config = dict(
    num_hidden_layers=8,
    hidden_size=896,
    num_attention_heads=10,
    num_key_value_heads=10,
    head_dim=64,
    intermediate_size=2368,
    vocab_size=8192,
    hidden_act='swiglu',
    norm='rmsnorm',
    norm_place='pre',
    norm_eps=1e-06,
    positions='rope',
    rope_theta=10000.0,
    rope_fraction=1.0,
    qk_norm=True,
    attn_scale=0.157,
    bias='none',
    tie_word_embeddings=False,
    parallel_block=False,
    init='uniform',
    init_std_qkv=0.0135,
    init_std_o=0.0,
    init_std_up=0.0135,
    init_std_down=0.0,
    optimizer='muon_variant',
    learning_rate=0.00985,
    lr_mult_qkv=0.5,
    lr_mult_o=1.5,
    lr_mult_down=3.0,
    beta1=0.95,
    lr_head=0.00432,
    warmup_steps=87,
    schedule='wsd',
    decay_fraction=0.748,
    decay_shape='linear',
    final_lr_fraction=0.0,
    batch_tokens=[65536, 131072, 196608],
    max_seq_len=2048,
    doc_mask=True,
    train_tokens=612900000,
    max_steps=4972,
    dataset='wikipedia_en',
)
MLP neurons of a small language model. Each row is named by its layer, matrix (gate and up: input weights) and neuron, and shows model dimensions 736-831. Each number is 500 + 25 x the weight over its row's rms, rounded and kept within 0 to 999. Numbers have three digits each. A neuron's up and down rows have the sign that makes its largest values positive.
Before each neuron's rows, "fires after" lists the tokens most often just before its 100 highest values on Wikipedia text that the model never trained on.

fires after: "7", "9", "8", "5", "2", " "
L4.gate1038:502477502527523498504480565560516489473488496497477522465512493467541491480503446461493504519535503516486493480523483489501529522543514505526477504499503482510476511520548480486503521501560506499488512511508532481515496547548492526504562492508509508483509531517498513498538458463493496500
L4.up1038:521506496494493494482494514521574520494500465519483493480500522516495561472517516525515520520482509522546478489473517520512527495485506529514453442514479482502494498494533527514497518501506514499533500522509505508470444534512480470474518487462526529510455491473516506466499515449488496526

fires after: " "
L4.gate2210:526531494492506470524504504495514504465488515495524485505500473470520563490488500478519476493480511488489473498518528515521519506498540503488552490517510484502463523480543457469480490451488489511526499495491491425468514498530485539517487494461478511498506512522554475507515504534476498474
L4.up2210:518537505501461514498508548515560499514520486491483501505468492465527503498540520479504486485504536525498505470502524513491528467493508471458487533491523463494501503494459436529519529469486507520476539495459485483513483498511506504496540524469496504480490507530466479496489469489482513513

fires after: "8", " No", " c", "0", "7", " op"
L4.gate1626:510491483470489510492524542483483515535507566528514457492498472503480517484508495500525517511508501535489487488494475475503522492538546506495464545508501526520481517526541514499507492502506499484476516480496545521496478502495515503496494489517460499491529515469478468486469531472506451484
L4.up1626:510507472479449485473529554468496489526452494483472507459506508500485504504489486516512498481511484533481478469501509486530544478485499514521475538485523514541440447516519488458478482496534485472502543512511445516461475502472496445493509489522533484456519516536483475479448502485451450479

fires after: "9", "8", "3", "0", " ", "1"
L4.gate132:506452525478465553471480461535511516513445517480524489493529526449528551521463471476477499492496474501492534519498487526502503524545509493516476582529511525522534494464509521521493482493533553496514468482491552470507465493507508496490506507518542550528537540485531501502492521495476527479
L4.up132:524520535511504465539481507480513492527508503490493471461463476469495502485497477493498537483526515502483528479485500487548504500488507484528467486541488510498490483496454486521491484533495469520484468465483518542495549520440486538531475462505464523537479481470472496466535582528549486504

fires after: "1", "3", "8", "2", "9", "5"
L4.gate429:525487502458530527512506535512525461514507446487557473520518523514507502499535495497512494518507503525536470495536458494510466539466512492532500501512496528475505486517510495507521517483473484524509510518472492512463518494478467496493497492490509513475484513475497511538466496520500531491
L4.up429:504473536495475483499497482485493495497489475500509523539522517465472477495499492467501523541526483503548494482469502545485522531459494493500539463489497502529472472524491519505485503527492489475526445493494513502455536489518493508496521502464520499503506480497494497529447508475519539477

fires after: ",", " and"
L4.gate1311:529519471464484518524534470499512503527497515475497514527518454481510513522527529504466529456516536479491509514447479523539475532483533523513498520464447523515535479534503517508474433515532460523506476532504549483500517468488483520482495523522525477491497481472520443503539552482487566472
L4.up1311:495496477504509485489504512523518535518518518535456488539522445483454461489486511556496528502524504520448549497499484520522488454463495479541457481527520528512473495486477496451470502502507445473526525501479494487513486520475467486527532537504491485476526530471547448496514518482504476493

fires after: "0", "9"
L4.gate2027:558504509477505508506530477469478506513490488520492504513437505484534481571509492504475483454495498491485477441455522496507497455486540522500490494509481450531466533542498496543480492510519447479486529525423481526500537487504513519545512484517508503498513511524519497506473511488521503528
L4.up2027:504552488500482502561446488484467497508488507434504503459502477511498502510518446551509499495481536490483476500502507512449494501468510523482499456497530512474523508488483436521496545469529516488466472528506493493508521512500534495481528458487528510521493533541501443508505492482480521504

fires after: "6", "2", "9", "3", "7", "8"
L4.gate1228:503443481499473542463501527506518537512509522474464502519529519482484478476499478527471457511493484471481455492468515500493478501512538540499517499520506549482497503522504488535509511502487479503541430495550531499552500494430474504504494480485506487484493513493524455507497502494467465477
L4.up1228:519536501491518491459488482516514511464532571477468486493499491485542549460514527513523510510474502534471496486508462496496510494471515523477416521508535494546492484464492431489517541486537443469481532523512528506507445517499480485473494531519492486520454476463497522472505493474488506519

fires after: "0", ",", "2", "7", "3", "1"
L4.gate2331:531457488488494487539532514559489524507497515525519551515460469496488475480554516476484527511468470496470512506478503523491487503509514495517478491491513506502535471528555550546464511501468495472508481483526496544470488485469442489483502524541518489496539523539517536490529520499519511512
L4.up2331:536532475514511508498539526514479497494511517495512526508471512480465523498485507467543555488488513509528569502495449501558530513489541451463491491499519470511497477454473450503498478533492488455495474497512465494479458519474484502536494484491479518488482508521525481510491537477507529510

fires after: " ", "0", "1", ",", " $", "5"
L4.gate941:525506460557506480456494500462479484563474491524509492538460525514513531473504502503496460513462540493486498490457489517476552501457506479462489483499470506487552502515528484507506502489480511453509502526502521545501462490554525551516489490523461464503521461481481466495465517503431461508
L4.up941:518511547525513518475505519510516463465514508545511491471477485460477508517483495540509481517510517528524518476482477469518518493523435521470530480485461474494467513501546548505423494487526461558474502462473499484464539462496497481507499492489520471493502483498518461473504511511485515518

fires after: ".", " ("
L4.gate530:480470516542513516504486489516509514489494519541505483501452512500514525502496502489500484477539471466510530507485547494493506521526472490525458532489528452481546507511500513538494498489542471517473482487480468499490473550496473488470492522514518525468476472517500477487451488483487516450
L4.up530:469533499522482490489517515479534458537513518487517515484484490492456477513524573517498480500467476502494499507493507467533491519499521465506523506504466476489514525528466516475449444462466488501515504492486505486482490500478517509476518461488476487463452478530498509524479528454526492480

fires after: " |", "1", "9", "0", " ", "8"
L4.gate1910:476505516472476512499486511491504485524515526511492503500481496500530478491517472509513515478489519525517476497502476484452529493472476541490501527470507437515465511458481512497471495548504511533472515494510486489523520463494498489525510512545475480513481495453512485453527492451527512459
L4.up1910:549501469512527527490510446452532515458450516490433510509482513531499505524488468476504492515505495519486468483492476479501537553480516513471492515513541521499473523510475540510533498497541496540494465518464514518510465517498468522449452500539534519501492501493521517534498463506467515477

fires after: " is", " was", " as", " became", ","
L4.gate1100:487504515534517475485429533491449486535488486477497534532456501479498517477440472505516491503466514512495491494484503525503500507460521531482515519460529513520521514463479473424540501476508513544491518521481523512536484532505495507483497522486494487467494499505532490500528482504485513482
L4.up1100:538494503524515547522518529490482526521487468519492542531447535499525504518517476533529547504556502524495544495542460463533501479514471549453463487534512507479480489523474516492491521494537471494466514539489527516498546566499552486480509503513470522530452487487461509506506511513545483503

fires after: " as", " at", " of", "0", " to", " under"
L4.gate1070:500502502501474517512499478543532514493531533514525483467541507526534534518490462468523536509516507471529466542487465504518441514496481471517519463449548522538539495466528503523528498502519486483474483528475481522443488474516492542482452477537521517467505516479472511487504524498505455520
L4.up1070:535495503506530497468559482506477472523531480526528470479511529464476529490469493463522558486516488530522487547513474502497488509506510467471499503506500511566503524499497522520525534475495501502506486544468446540453505505446506500498507511556526457476461470486513467489492514471496485468

fires after: " ", "1", "3", "9", "–", "2"
L4.gate727:509510535522517517465484456540502509435488518449475467496500472471486476514469472513491508485518472515484500509486500479535516494506518513545503542474506507486532505469500486495530473527527496502507468485469529505477480511476551509479482514508484520521490540480484515500522522525528528459
L4.up727:478491538486454506496547495516492536497507506532566473491479532483552520520484454466523487457463499458461536553545493462519493510497485521532474510476558489472519516440520469509456512511496517510507526490484550478450482443478514475495501464489490504554501493424503499476531509515504523470

fires after: " ", ".", "0", "–", "7"
L4.gate197:513519510512488478454494516496532540495460497517484475580490558497460494500493487535557537532492476557488458521493519518503498498512496465446503494481482482521438492531490503492525493523552478512465477525502513531467537485477512494514477514525477465493535480492501493502474461490501505468
L4.up197:512502478519547551492468511516502489527469504508519467542485501511474496506528510499551497497493500512515501485512480530528437490491497500491551477510480474527460512519497509482480503466480486505459447525500516527510517510498474525457538529521487534491485533502486474489483519451491490524

fires after: "1", "0", "9", " ", "3"
L4.gate394:515500523499488492500479521474522458571518465545509450502482496452526482521481526527502470495512523532490493517500485493482532507515502462513563525511463487516512490524490493544527542514476476496444523484512517484503550484499482511561517514480468474491466469535518454516512506464530465438
L4.up394:506503485521486557520531490511504551497494517466481484499485472484513493515504535489528507562530475499504506499527481490455492488515538541509457496482525515486545533478469493492488487483465478534504499515524526506501516505464508476488506495494512538487475460524493468525488547522502491512

fires after: "0", "9", "8", " "
L4.gate1210:466508510511485524523491511463493525491458527496517507483440506511481541477504467526505515472525471469469516449524489550462518497487492488485496517506501479517513525530500492492506462505480503477493504507526492478461515498477529496513481460531504473520471538498471461489443541487514499539
L4.up1210:513508534500479497511473495491496485497541481472476541511431454483512470460520473505497494491507549517489483483500500525533482491509531494446513490537516543513504499490489476475511529482467537483554507539489491511504451489466510510506475514492492515540469484492451477505525508492534522497

fires after: "0", ","
L4.gate810:533494466539522526520509500514501519481512526547490509488514521530497487533501490519550538491456493506492487515506486501498506510526512502541502522478493512537463490504506488492507510505448470476525477492521506557522525453532486488481515488485509492471508481458534504478535475470477469512
L4.up810:487470484468447465534476523523522498491503502502524482508538480509464500529514545492540547524482506507545505507524476472537498556538514457495487463498513515525484472503542477514497497514484498544505563470541538490474480520473482501477466462459499484540507494457472508470508506486510553540

fires after: " ", "1", "0", "8", "2"
L4.gate1047:480507453518502483471493553495482520543487512526499482513509458480516459490492494513486495500526512459459500533500510513445508473511502477510527493534472467485500515524484452510509486550468507491469523493513465552478507492503522509546482463510528468551469467461480491513515512523560465492
L4.up1047:524535512514447530505507474497482518495491460454513485498520480538510458524539533470527523468508495494459509484471492487462516467555514469518524490529484528515525545458482534488459507500527491508531465535505505537524508508493492443493527494517485508502453483500529518494551520510487482480

fires after: " ", "2", " the"
L4.gate2261:536494483495513450495448476520477518477489506516532465508511493493494512471452507479448496502502491497528536468506482530481522513487505480484518511499478527509462474488480513535484530505487471514476513506497483493503492553548465489500482485452538520541501459544485496559515538469508504464
L4.up2261:549498501572543537519484528498506494435496507489490507489499516558512488489494489481497482469450482501515456582530488443454471454458547495486530474514512493501518569520506489460472502487468521459499482522507483536482483524490485508487475573442480537515485503531486497506460512491478497491

fires after: "iga", " J", " Dark", " and", "ul", ","
L4.gate980:496451497501512499461498497539508485467482483522458529456486483521494454485481522474490572508528486507505529470472508513507497503532509523540522513543496523506477532505528533531488499484527492489505508483526511510546554497501483539497553493498507459541515513481525481517507466479483472509
L4.up980:476479501491495491482515479521502478449450459491542509478484523449496500517500487493493504499459491465511491468459460500504508448528525512549511525507531519534501483528530501508502508500495467542481514528506504481528504525491514567535506510480460471495462495486502493512522474522482478544

fires after: " ", "1", "2", "8", "3", "4"
L4.gate1500:498508507491513483448492499533489482483504510459545519496487496528501515482471538495474499496510509465529486490508509518519487524478503511498486517474434556461501489475515503467516487492567503513519475478510553527496524477509494526473479533509488473492524531507500517512520526528519507529
L4.up1500:532501517510489522511520468536480497503515529518532540472485460484483556492457509499482498533526511495529535499565509479481458500476478505528487500492505494447560498511519517462522501479523505488562522536470511487457496480548496464515471515474470535487509500513548521507510514530467517503

fires after: "\n", " is", " List"
L4.gate532:495500504512560480442494454502462491498477498486475473477459483522511517483455502476465497558525468507492515514481512494479507517464521502543473525517486488497514479536554466504504493525508455511463519516448468518470489506488492495459485497513506506539475509512503512444470502514493552468
L4.up532:492525465508455470507532508531460505513527470503534459495515483486511493471470516511500501551542485501513512488497475429501520535506484491467507510483506493467478512505538509488541504522463498489517483500515501501522515528461534521486515513507544487512505482522515471481518496520500454525

fires after: ".", "0", "2", "1", "6"
L4.gate986:453495493517547538501518488482490522465478507491460514525471516521448560499485508502537495533499494509522469510519510479487496508497493485468513497469512515504498508522521496486462505474487490514492482550476500531501511512501514496479513490496484511461502504495525512494437488500454480482
L4.up986:548496445510523498505549494504508505451420524489464504500452510572519516481520492498529536484488471549512491450486508495446463480477477456463518511486517532494507531493507500508475532522498550502472499532502497492542492551522505498484493500558498494501509520507506541534474478513480513524

fires after: "9", "2", "4", "1", "6", "7"
L4.gate441:533498511500519491518495466521469514516485481555501500453459512531459507505522508463486509551484530517496461547548471495516489536512533524505530493489535537514547517531496510497520499490511500472497519533494464520488509495550477514455505514515530484506539486541482490505490496499478502510
L4.up441:530539527478510512502486517513516508486460516524489498534514480472496499518493544523562494494526502546528561502481484465484529494512497426538471470490516494463524497512504526518504517494472518527492490444513523512519538496548528459533442507511483544487511510495508533514508457500495489515

fires after: "7", "8", " (", "3", "2", "4"
L4.gate1303:503530479496549469465481476510476549517475508472482494491513530534490491450528513517486455512522469489496523499512537515551497523495513479483506476477461481534488527474510464478465492511524482460519511454527501494481540489553470504490484523479527500485463497517479466500510473469501543472
L4.up1303:498512499529464478444464499528475479475516499534517511487441494459518514514516481520491482429501484494517514463491472463525514524494502506498492505507540525499514486482470494544493563497546448462487462493493521461506509545478510482516486505534554495503493505494509490510512518483485485520

fires after: "0", " in", "In", "4", " In", " War"
L4.gate2158:510483539524535506469515488506478540505521507474464493491496524528520532511506501530456555462511523492490510532473518495459488481484522535492485547479514557485475478472539492475512499485498504473500512478501475488500517524480539496506486529516473452484554502521553478499461527533521506500
L4.up2158:520526482486537519549499482515475489517500482445468484502483498499499540462490532512468461473477484514499562470507534521530497490514504496470506473459482500509531499470531460550533563505453480502502468514503495500533507514519516496511507481516519520537507477505495512497509509462524470477

fires after: "9", "8", " ", " le", "7"
L4.gate387:497516496495528474483485508505506542522529495502506494487484466512499498512487495473505523449501492552482490541502482489529536513488488485482504514425493514493531479472501462515538498524516462545516511475483482486530505430471472494506540496511518486508488508496508509455457489516459466474
L4.up387:503488490451491527484498528538540493475544516507497498521519479533521507500523534530502495492502501538518524531533521478521520467531516475499477508506489549501473491517532476489494460494513512481467522493479530516494537512514518561476525505512533466499524471504485541523504492461478504503

fires after: " ", "1", "8"
L4.gate1948:482531522477488511490479556526493477478506550482461474520469487443506489501526491505453470520525522495469511493497507458481525494456474508490484512517480494511492483515496512503467500493460487539494511533482496465515488510523521514497493518483544528507547493551548483503465552461516483476
L4.up1948:510498489519460505474491514488515537518497538536526481501498497519510464522531473515489494543518469508526488495513477505488532522469447510502499504529474519491513504504506425529527463491491499482475485494517467429462500485478511497528445510504494528488512546494471525516540516486492506492

fires after: " ", " (", "-"
L4.gate600:506520526517508513524467504493449529527498513471515491488510495498471518522499497509488505521510528485459527504497496455471524495494550496510483509513500505465550512511488553464515477533512486537476503510511472494531460514480478482487492479484470500505523501473513441481463464481515536486
L4.up600:551494494524543513504535488509481508502542499495484476506478536492506490562506494513532501507470493476486479506498501499488497453532504441522529482497439503453515527515427542519493500465496508561499511483492445482498502482502486500515493537476529497490517475483502467498551534472505528541

fires after: "1", "2", "9"
L4.gate2061:486482474470531526472485462505504489517497497502463503559472539562510498505477483499495498536538512531463512504508537485570498557522449508542508488543498508472530505493495469510506504520509492526473491492487488499464524474460502483484512519468463446469507481462562458543508502491517501532
L4.up2061:527489515503494515505484471470520545500496505509518491449495502475491482409470483502534499502494501485491469494464484521514522500502501467518545514496431456540459539522526490485485445457510465532503505520523537514520483520527549516549514455548490570488461478458471473484497537463513524487

fires after: " the"
L4.gate944:516506516540512500469476500539475451504514506510506486512522494511509500472515556493485530522511487514453462509526476494474517513548479507466511527473479513519516516515506538485471486482517508537465468534525488506509451478471538522491524522522477496496468536470512481495493530485480509525
L4.up944:513502522523518511547500512494475437494500526526530523499522515497489519468495528538499493513557461462474509573530474481495495495470485525470522465500525498509527566523501491514493451518473493492463499504518506494515507524555499497498452522528511480514515530473497528516480505502493511473

fires after: " ", " K", "|", " the", " a"
L4.gate2323:533486524496498557481522475502530489457454506489520449521496457496527484486496504489488473478490473474500534511472536507509467495474499522500488527511519490508483518463466497510494475465514469521471537519510493515517522484462508486512531501541546497533458518515509463479478497525495487456
L4.up2323:503475449472530486518484514547516484480482502479454527522490501524538476489541491463500493477478517543505537513476431507497484495518454495503473498526461530494505446484515482504504505465519543494499503526492490499445529521485533483514484568466485502468519483461473502502512507468527509486

fires after: "9", "8", "1", "0"
L4.gate969:472504491430528470493521502463476460498498538470484510488549511493480505528459485484528574496502493542519473487477503513555481479493482559485526503526479524525480502498498449508538491476516531483450521539502497497508466498473534526535517487505508486539481516519509511505525489485538512514
L4.up969:517467528481517441526470498486479481514492522483485504493467523482479494484463430490471483463514514472524499525503478529487500503500512478515489510516553478539500533500507520494531509501516508485498454545503538507497482493492533499536492449499526531530466520556511452468480494450465461501

fires after: ".", "0", "6", "2", "5", "7"
L4.gate200:506508501537497432480504496480471515515496485526519486522490499530500473509496522476542489495486544486516485481496523459476496522531466504515502526510541443489512503524508540505511479473538505524516497468494476492498526469460469528508498523502496508508492494472562498464501477487503518492
L4.up200:502485468545512516486498498542514483494483483509483516515523492547484532490500534527568484510484490531511490512470513512501538505536510532509485498461495495498542511494518529505476492450515513515496527467497481504511519485486498529547490527516544515486477508505447513541465478512515520511

fires after: "–", "0", "3", " exp", "1"
L4.gate611:474512443493498475469509494510549489531470483487519492471477530546524546502485511540514500506460490469501543519495482515522536522507532510509494511526453533528482505557485537487519517501473526485524524471492487530457479504493499460520486477512546479473514461484544506491504531538521469531
L4.up611:491492512520501488493519478507539534526507478480537476525520490502510488495508459474462475519498463498476494475504537497527502511558523471511516489490503483478484499495534480560495451488536480536489499499504518510495486477541514495500528508489503518513490506466480516486536535494526471454

fires after: " ", " (", "\n", " T", "-", "–"
L4.gate876:473474489529530539512490498473469512501466498471476472513523476493455513471491517480496485538484468491496535511444527497497496478519483472468506525481460462490485494499510511489479487497524517488453478469488477511509472492502503441481513474548511484461504504479466480465492474549463516521
L4.up876:524536542478469507521535526485494497458496482483513475511501444439504472471501482506499555513517508500518474532502547506447487472516488488491511519521466482511489421486489437522525495442510512540453534490492452521519505459489501472530504469480497499536504516486490513505502440502483502493

fires after: "1", "2", "0", "6", "8", "9"
L4.gate615:511450524485515530488480478518486497492494448478523475540453485474518474521533505543460503496474482508506516480522546523473478489459490500496463524511511488487515499517506509489477464505512486521501455528512528491458528525521477527520503466497527464489443486514474536516442494545519433472
L4.up615:471557545527528500479505487485496516507496476484490494493509546523542507504536517526480489559481528508489520512521490538458505540494463508498495496462516496482461479513540548497509518490510483475525500483486496529465528510520464512529492517493468540512448525467508506525497496458494522460

fires after: "0", "1", "2", "5", "9", "4"
L4.gate800:515496553463512506475483507490462496534509486544453499529510540520540532478491549491491497476488518532469482535491509472482503500509512512497508481554529503513533515528490496561514481525461526503446531474511503507522559517508484546450486521524493481522517515500509518463524497504534515514
L4.up800:535493497457472488506506481533500519496470474451515488542519510461533508458522502476491529509495467490554464519553492470472517499486503440502508477518536505472523510506482531511467483529467470524510514470488498490515457541520534497486497526504472426479466477498504531509473486525466510472

fires after: ",", " United", " New", "."
L4.gate1288:515515527528546511448533467455527485548486491515482485494492516497509421482475527494485562494457534493530498493446516473513510500543471511547523492466509519531487492502495518506482493475542480481477495458493493479493524545486473497522495497519537485501538475470502483480516492447485476507
L4.up1288:501494481477515459507484511500481495530502515505522463539537476518476477521474509502481445535462503489578521471453499550525551493532493472472470481480514507496495532499493512506464538468535524487490554464516464514508453522477489498466473519532462465483483504490490502496520494458525476547

fires after: "\n"
L4.gate1072:492461503479514509495432508519518493496481493512483486500501474509499517462482502446487527530462481503480504486470493487510483456511511489465534457490471498486503507540542494531485484520454508500495470507518506485488490515483545535533483520507496500507484449550524487491483533497476501525
L4.up1072:498463539514505487515471452484503467498510526502480521565553465479497503489494423469522459447476488508520500487461507508551463512515506541474548490447546483496540464528520487532502472520447505484511476517500514520456491528462518468506511506467484505521489456464514474483510513466473453497

fires after: "\n", " "
L4.gate2362:528526486519506501485462524520498489518500488506481495510496449521509473502515457498467503517496455457492498517509497537502489432522473472498512520450480479524543503545544455488478452505496493504527460484537505493476506487474495454521472512499503474491478481486485526511500484475462488509
L4.up2362:497507490511512490580471513499498479519453545530484480526472452469510452510527494501465505513504475455489530465519536520474461507555496520507494503487486491465505547465446509490511517480507529546500501472496449524504510502508491506503528555519449441494521465507506508505519531511481498519

fires after: "1", "0", "9", " +", " |", " "
L4.gate643:531512468497454493521520520489495528469524468540473489481491502531486521482485488452503471528527465492527510470515528484508526494520523547507497531542480526532524493578433514519462527486448516482464505496549503521523474516445501493474495544531506504489470484518512457507494537473514461525
L4.up643:545485489485463482484432510523515465531486479507476525539498508468521472495513498476554505490505444477533529491503504514509522489492503473516506507550523475539507525535477514532489482457486471488488486479560501501495523500510515502513495534486480469483470499540516482491508534506475501507

fires after: " ", "9", "5", "6"
L4.gate967:483520550487532492462529526509487493447507491520547478510476465484488514494499493505506501484470515497505515492536524468521464533464479489480521495501492487484515468531513496481496496512496519471487507521543515510528514514512484543496528478526522524485490506514536493501482517509531448537
L4.up967:504558528491494500508534547484510499492473510512500492497488526508509521467516509475479508496481507460536476523486477466468525447514467526492520483533535496451504475450488548533509494509499468450471544472484530500475482468493522482509510504502501464511483499502530496519452536493543517505

fires after: " was", " the", "'", " as", " is", " became"
L4.gate736:536525551448474464502484487453493502513497514525567534543489512453521475530541484551507524539451501519471465515472477447486499524538505505506473534510482535529514505481532495555453503516455533503499521484484484494488505476458511502484554508497530505521527519475491550466472519487477489486
L4.up736:497523530536497500480501519492453486532476500512541530541462507495522531511523482515498527464464540504518484533480516504490511509504496529511488481509465495483518540535487511508556505524470467503499514498483485529497496477490523525522519481488475511502465479452449497491471477503469489449

fires after: " ", "-", "\n"
L4.gate1503:492483544502482519516477450480497489468505485457473436517516517519508527521488524461471509522523511500505480472543544495479525491499557489475518486497491498462498500548495479474507464478479516503450445467505524515503523489498514441531521472512513481512514449482482510491527523482483493491
L4.up1503:497497514504533504508538518483450522500503502494524435544497493483496492534483487512454502539501464482492492460504494486495489504494496532464523523501494475468484450483503449474532458482479530514454497504492536492538502517481471514495517499440479461502521511458465470476504483531536499526

fires after: "0", "3", "9", " (", "4", "2"
L4.gate2244:503553488511548538555474473492508494497489512445544520531483525528488529461503481544508514513479470525500485520501492504512483544535504464493524518497514502491484518443502510515503566540485521473493489529535468529493481522525460534508512524490536489459534477515492491479481504487511521463
L4.up2244:524494540526508483527490521529511460482426483494474514477476481536496542537473489463452482498480512520514508479499501511495495454532540516522501514481495490506489499481483464484500482542475475507505490508541533489506497481507500521508475469471519497486538489476491502521504491475469487511

fires after: "4", "5", "2", "3", "6", "7"
L4.gate1166:487490494535558542521508479541512497513496530516509487466505469514525538514522479498545506480492443483484499494541473517468487501518472483522477502520464520529443492492494519485487517498550465529544526526483511482490477477518500528516464546455484546461548495525478483492511485493527500440
L4.up1166:502514507543513540502481487508523512471494478514533502487491512515525489490570512512487466564485495533472520530516516516503503553524530519484548465505510510508483508474497505488545529519507494513518519532534543559489522541520488483498543555463419499495525521510460501507505466520498525502

fires after: " the", " a", "The", " The"
L4.gate1469:499492522494522482512499478523493505468491534548449493545464460505492485531456514495455489496480456505492512546469498483523520457466483538488507505509496482473468522484524533493478483480519526477506546540493518507478498507428548509535493499478505474490557498456484499509510472537480458489
L4.up1469:482480508532523473512524499498527516515508519522486476543484523520495516523484524461532478522496470551521542515495485466514484458487469495475482482555489478463495566493496504474504492505465514489495519530495494480539486484527505481498533513533509498478503524517502488504528487477508507480

fires after: "1", " ", "2", " al"
L4.gate1936:514546471489497488475542521519450499468500498501530509486520535496481517510465485456459460531504510538488483490477479513484485519488483521511519475489549474503488484529525492531539508477546469489479468511478515513493492509528460494453493490503529477528556492522465519505490480485490516500
L4.up1936:516535493519499497490510479456524505464499476491521502468459511487492487513499487486462463513492464513495529523493494491508529458514537476504508483514490481527510498463497500526502548498492528559543492490525510490517518532529495484547485456521491473518486503490484492496486463508509512504

fires after: "1", "0", ".", "8"
L4.gate1334:476514562514485530504525476531530523491497505523500504514500457511486522494479496517503499516517503521495542511498499523492507548465501513510522518482473490498492528526486530539518520518526468474496492481519460487508544502490494450455501497474515492495520453504460468489535478550514499510
L4.up1334:438513463475473514502487537507474520521501531449489527519507517459509515510487453475519530521484513490529467470479499521498496505531474484474472495499496521500446519459495483469479519533526512530469491502438459553510488552497515539475491475498534549494525537525497501461495524491497516468

fires after: "1", "0", "9", "2", "5", "6"
L4.gate103:456470511488531515519537500499515479522492484497483530508474505520460511505513536469520491525497519495506476496424504502500533548497507504490495487499532485481548489531504507467475500460537458473508461519511526520481505508484494507491473469496511514493488471549527484528513498497488478465
L4.up103:501503485535516488480497506499517522492460528507448530475537483507490503523533508467561492497509508529470522447523520513521510542506486487480508525534517493519459490507467507515536529490509494487475489485525460494507485506512493525469473498498511494491500547500501523564497445503542481487

fires after: " the", " to", " at", " on"
L4.gate327:471467511498536498488524490509486454479529481515548504484483501523525456487477530493514535492547489477535453523465482466492503500479503530457514505547507477528515540518570494475501472510523498466453490481495522508525520517503469481456468520509473464489478508471495450485513543445534515486
L4.up327:536539482511526524504527521510510488513517492510506506502521526524491482490502451473493528495504493491486411507506505471498479520493501480535485493489505488442523503503518547499497534491473441470546473510513539504518501443522496507521509520478494471490501485469553516488521485513466470514

fires after: ".", ":", "6", " ", "0", "7"
L4.gate1966:498503530485503534471512501476487497479482502529512529502477450515558503474493515485495500478512529504491486466530476517441516526497528489474481474488552502499457502491529541491528478522470491479472518465558507517525477495466508467464476523486510492500532534531521529475478513497509492510
L4.up1966:502533462543467472532468535527515518498524494484468476507487509483530510490544484541454521495543500535461454512506481513492455535532502510516468458468485468449478502450455453468512519493553547522426480573486512494548533493497498481453519508482540498485487495483516481467523468519521504493

fires after: "0", "1", "9"
L4.gate408:529474495483498478455478562473474537493518510499474464468508526460491483483496443485517510485524469513502484493517493527539492505496513464451482517515478502526513478523485511515525495489497537460533494480497527527519480505473492528509526502520526515489503506488461498513497511527453479506
L4.up408:495477474502505480493495539451488533511492523488486516487520450534498451498489492531487493485516504535459457540507494491497487512484533467504459470500493495475445459473454475501510479458499502472523491472489514482500530469485499473505469503482476462535473489553465523521532544535498493496

fires after: "–", " ", "0", "1", "-", "9"
L4.gate1712:473489502507495506510462467504520527498480464488499461523466484481494474535465499486548502472492517510475563496433517483497484535464511492530473511480497502453517494524504506503515498513498512474517497536504518497444463501501537559518520500471533493517502492456525467456507536476497457526
L4.up1712:468500539482464501486497509488488505489516510460459499494502490481564514484498485529498509481491502474508551524522497487495506470556478468493488517471498468509475530463518459506504466504506482495452463500508516485527446486464517498495501460520513512498465522470501461488512486509503486479